Weights of a small GPT-style language model, trained from scratch on English Wikipedia: 2 heads of 64, untied embeddings.
MLP neurons of a small language model. Each row is named by its layer, matrix (up: input weights) and neuron, and shows model dimensions 16-143. Each number is 128 + 24 x the weight over its row's rms, rounded and kept within 0 to 255. Numbers have three digits each.
A block is one neuron, or neurons of one layer that tend to fire together. After each block is what it responds to, as a language model described it from the Wikipedia text at the highest values.

L3.up277:132145109144090117123141153077130132084126110143168109071133147157113169116125155131146089122158129134143143125131100119107132101119119173145119094134126158136133090132163149125143145106119135140134096150099151146105106142098101127142120127108126148101129159119093119110096154103129115137115143141082131139114093151087149108155145127185118196168094166140123148150117135142168109112121
Responds to: Mid-word fragment pieces. Short word-piece fragments inside a word, often its first letter after a space or quote, such as f in often/flat, um in album, m in immunity.

L4.up17:094144120188123175116123111129138168118115128076145136117167128160151122127104133114138110142147163148169135135122118113130126114092151140093122133136139129113132096124137110142140110146113093111155160073111101139147097110160109116139103112117180155105106197124094086129124123118124142146112164172152135130120085137147179112173141122178143160134144119145129168156116158166138097133131
L4.up132:110190107133107143129121081126119120132090082123147119125130117095163111146117132098149098145107147172142078133168120136111112080131086103180142137161132106122138141161145126128130122121161124140131141115128123106124135107165136107138166115096155140117097122079154102140157099139142146099094101160189127139134120128146112149141143140098113111173106138164153153123157158144163113142154
L4.up205:140125120144116130121111114141144145115119135133150130096133125111156102129106107087135115204182139121170126182123124121184142090103101168107158144138183126117144101088105121173160144119118141108142116157123126149125085114142147101157163138149115165102132132139117116114118110102113143143124157123150088137130138166126149171177161096121158150129077149130132148149166140153157109104115
L4.up269:124115157155120151104157116121118097149106116114127128127165121117139106070100147135137124122162156107170115160125099130135146141136115077095130087136160121120119106093109131108135127115086110138117108122101107141090065115162105107099160115100165179092138146143140119169078104137127128151113158157152114122115083128157153178138150117139158135163080159149121140133152166172166127128124
L4.up310:121066162140094125141127136154080136105103133122145096144154107126140123119098133131137100109183186126143112132130175120126099082088137142165108142085137134117160129119173090143146131112109140114164087142107163129060141092159125097125130097127132121133128146142165134174131131140139130112144112123085141132129169133174141142086144113112162143164112147083136155115139152161127116159123
L4.up446:111109143145108122138136136105103152130085133110113140086153121137128130095122100125111157113162169114166152153141125095154117112143123132088137115135130121139137137118142128079119092171140152102141072116141159131132114112144153129165131113125174159144115155158149138153091088101121137131141142137153162112116105123131121175114083156176104128155139091100159168095124094163144114147138
L4.up460:131174130111110104106129087104140124130077094136126127102159124098169163171105167111146101137135150120139121124145106103116133075178157096120119119158151135123085078138118104104136128195137111130155124111154141091111131099140134109146119096095139142087110156098121096161119124123132110110089137163111105121116109106095142176109143125171119134164132117165139170144155159133163152106124
L4.up529:114143155160112140179137111143112112152091139105109135127121138110190122109100128111142107151170105121132139160091147098132095085106121165097137164096148150099133105136142120143110145124099083135098125144110148113104123069128149106088166117120151122096152141132099151169144112101173129110092164144163159150135136123118127162111158137167154167126138178114126151167179170152137108148141
Responds to: Auxiliary verbs and word-endings. Mainly the auxiliary "been" completed after "be" and "was" after "and" or "He", plus word-final pieces like Un|ited, de|ep, to|p.

L5.up28:131103113131161153073101116073120120127122111087154177104161125122153099147130104119108161134141174107167163184143152092118143106118116101147137102137170148113132134143146096106150110132111155116114151107109112114113091126122131120114090135142137105106101153129142104139135114142088060078092120170122121158136134168137157158119094154129156142149118104096149161115140158170106111162126
L5.up258:128086159106124135123169120086098069133112126109149152112119143109152128130111093139107132188161176138133135182161132153127151129143114120182133134187137120102108121134129091094149115165095156093111114124116108162089100156164112130126132099142153157112146140115127143159083130127144105132133150150120103116152135131138151145113116098135123156134087128126131144148118142155175097191161
L5.up264:113140099103075148127135145154098136102120152073149123130137098082135157124132107129111150145132128146103149126134134109117130114116137110130134112175112150130070126157179106125151110142115155128142116063122139140149091108111109089141132116101094143079165144084165140139131123140078171113126168102120135117139136117129109116114154114180135142145124139144143106150134168142110108139125
L5.up317:105122126077140120131150138163137108119123115097134121152138126081146130108150139140136123154137147116153106148155116149144137097077132149134082117165112139114096095134137087125101090096133120133119126100151145119124081193157138112151128072114142136111126131110162121161071147139124163117071145130107089129137119170137125124091156100169138148091113108158152139145160164142152120100146
L5.up355:143081174153122150149136100154093123126134139128136123078156104116201134110141121129128138129192148131139115130102135135127114124114109140081128110117138150139132113130147086115133131122143137092126101151103125175101097116146120116175117141123126145106167100098089137123066093111157125113132152148166135098082159115127111110157146088157098140157138143131155130159119137134173096100126
L5.up377:136125118141156153116116134121107134109104119138123174126184093078083106098130127154148161123146133076149132120124097165122169116152091115148183123151165124104127102118161124101088098092132152096142092116099157132128128114114130077133110111128128128132098138153119138140116086142113127104120116158174125160106173104109146158124094093137143106147131108133143105129119149129163112135139
L5.up490:179121158142140127137136133144111109129080150107170151113166113075133139097149111126106130142150173145143169157109141124150119114098120164131149119141118113107139148145098102102134137143113088147121139171146101154073073136141106111118174108155139167078105138105124135129144128146132122132149163145147098177118137077106127130184114096110141142113112129097181142143102101151152095132122
L5.up558:140139134182081140145127143120119169113107131152156150104130121108107143112093161100112070163113111115146174175148140168137113121119167127054168120131133157133143128105129136089152111124162079129144125119113161160101139131130071120154130102119126146125112121109089100148153117121122146120135142161147088114123135109161126139125122142107136149135090102146102161116169158130134149158118
Responds to: Second word-piece after initial letter. Short vowel-led fragments like en, an, ur, ad right after a word's first letter, especially D: D-en-mark, D-an-iel, D-ur-ing, B-en-jamin.

L3.up169:098151136138119141173123099137099147121093127126123162133099114191156086127107115110129114129111170125146154166122141076126143114117079119117105133130135143112130098134115112146159122145132152108110135136101150130120091131114129150116131120113212148122149162120136114125084144180101118156108120078107133092121162118106139139139113087149161112164141131148161173108147160155146118112146
Responds to: Finite "be" after subject. Finite forms of "be" (was, were, is) right after a subject noun or pronoun, often opening a passive, e.g. "was crushed", "were converted".

L5.up59:126140142136127139125158152136113145098092095127118129115093168157103118109147158118121134161132122173122158129113129122136143117117069151118112116198128105129144144142080141131132162134131111120127143123125188116134082110132113135125130148129123160063152131138146084124184176162096156144117148125139085133140135071105164149111171099135179138152127140110167158147104128142139093124126
L5.up83:132116157123083143130112129189123101123146123098122120107158159119116116167162120121102121197158154175147133119130115110163119130094106161107090109170145129099135120105094139096118124144123119120114128112155112150079105143129158118121113132118116173112068092128121093138107146116129129118112151165193115102127113103087184155120146140124156167125143110119163142134109120171159065169104
L5.up247:125161127125100105162105112123152123104146078102113073143140177138097113070120144122131113141150115111129176139126090115138155115145119124148127147157118151122097068129179148147138174122137100104101116157123142137088124116105118142104152150143134165139107144154111097102133161153131104143146111105151145169135101132149158118126120075127140146171132151146167110104149108134165101169124
L5.up292:104168120126105182120125128127133123135155133135180147088142117135158128159147176133135102162153136148108170139134159127117103110109077139064124097138162160110157107111140134105129127106152119117086142122172141150121127117084155116170129105146135125112169123129108117170137131098147162124111171151142092132137126144095136157139202092167113164151087102130125126157154148125158114139115
L5.up303:102169138118081153153145114140154167086125114094131106128078168121099094122109167131137087144126138132142154128126080099091145154100105141101117118109111091121126124100110134172119149121166128131148120133090125127126099136124137134082146112118146192125091139147104106116130155152173126128112142123143122116095103129133138148099187122182176149126125125123151166171104124130176110175150
L5.up433:149096139087121153144129112131117107117054122085126160100156145127117164103110102123111127156140143112132140120153112120132109116066145198098094122127125148103105112112124118113154097139098096147137125109129134138067112137170144104127139126149139176108108143105122112128097157110091155129124219097156130125096118101131153109141149096126151149108110133073116110125117131131113127153111
L5.up445:119133099133109138098177169166124151147114121093124128111155149140119103106133143111160069163121163151183164159175133102170145074151112130137152117147138108094117135125122162132124138162125151131109172140154151140108109141159119121083150147118111119074141132171094122134130111107170156116111166128147113104151125113146149150144148119135152155163113113155123118134118155150119093138090
L5.up635:084143124141088171147089129177104135155106094106136153093112166100189155108154134132116090177127164108112147108116112141135115146106140178126125087156136170103135125135173081149158169099131095156140113127143127138128110110162124100154127144132123147120119148121110121118115119128143158119143138126148110109126158133116159133122132091128183170186128192128143141141139140129177109155104
Responds to: Word-initial fragment after punctuation. Short word-initial fragments split off right after a period, hyphen, bracket or quote, as in a.m, i.e, U.S, .com, eight-car, (castle.

L4.up78:149158141153128102121089118158087135102126115100109133074109164101113133131142136146130114155158123138114097127142105135151146119101100188083106084113164145154144127109104092118117117116110096087127108153124167153122065131073135101153161135118109147111077154106074099108101147146131128118079160135092109121116118127141130113149140121128164171107138138132170126171147094132165094153118
L4.up96:152126116167094145143160104126114120135109098138172163105113144132141161120115141108141098170163116129148097166129164085154117112117124166074136101142167142155131172107102098142165117135122104118150082122099134120115081123130125120131116113137158133128186139086104094105102138116154131143084141147133091126122133156119141121106139145176182141131117160114100117152163102160169092129132
L4.up147:140160124112068145143132156155114094113123118119162155085144148119136163133135089128175081154127140146116158166139103105132162098099100159069150111118131104105142078097122150127151148138109093114139121097142129120120096118128130130105097124114130145103106149115124092147117150112157125123113152144132130145101097140150142118133164107168161181148090123153126144149152120146134125106176
L4.up313:134130169154143101128128144138124141124096081071142108104119154125130125124208112145126142110158128153135114123115125111100152122116170111106142098156172156135153115113144085134136143127144102093150097164160086155118114149104118140119164117138121156113099173111136108185097117127140133130125120137117098149108149083116155113170115086141146138120097194113127153144132103150139073126174
L4.up344:157149181151092127128115127132113155117120090121152125074136127070115128120150124125137106187189161126146131148169149107140137144102100140105116108154157124119130123116113124117141137114133095116126129159096114148079081091089122127122110119125111149083159097114136092136090138141108157130109166091119087127085110134117151151153186123160179147120088124119167153152114111149146109118118
L4.up440:123133163141132114125101134160102115108108092110103108069131164131115152143157110130152141138159161162106164123156160079116134088100107127119121124134129139134151091099149146075126138106115112105126069112120121114095118135098155111130128144155118113102080169137100119121114138099163132100092142102140116117116132141099147122150168107164155168143112086142163119151105105169157126131164
L4.up530:142142113164119106137143127097116114119119129100137128122174133085147106079106117092160087151118117159131114167127148115178108077093138104090127112127159143162130159095112137096172124142143070111151115136126118181136104116118148111144159114121134155134121147154127090158132123157158138146119166151141137144139082110150185152137168128117138190191129125152156119132128097112161136169112
L4.up554:123117093163096144105128145070125145124128125125147100089125126125157115083151105136145124149149121166137133175161094156095163105105141141122146138153127136122166149122128149114160141135168115120162098094084106164112112143117113116142167103100136166121118139135091117178097123086119133140116101127117105126103149140157101135154186119103166199120112161130157157158158143140146090154132
Responds to: Split word-initial fragments. First sub-word piece of a lowercase word split off after an opening parenthesis, quote, hyphen or prefix, e.g. ("m"usician), "m"aster, -b-red, un-t-il.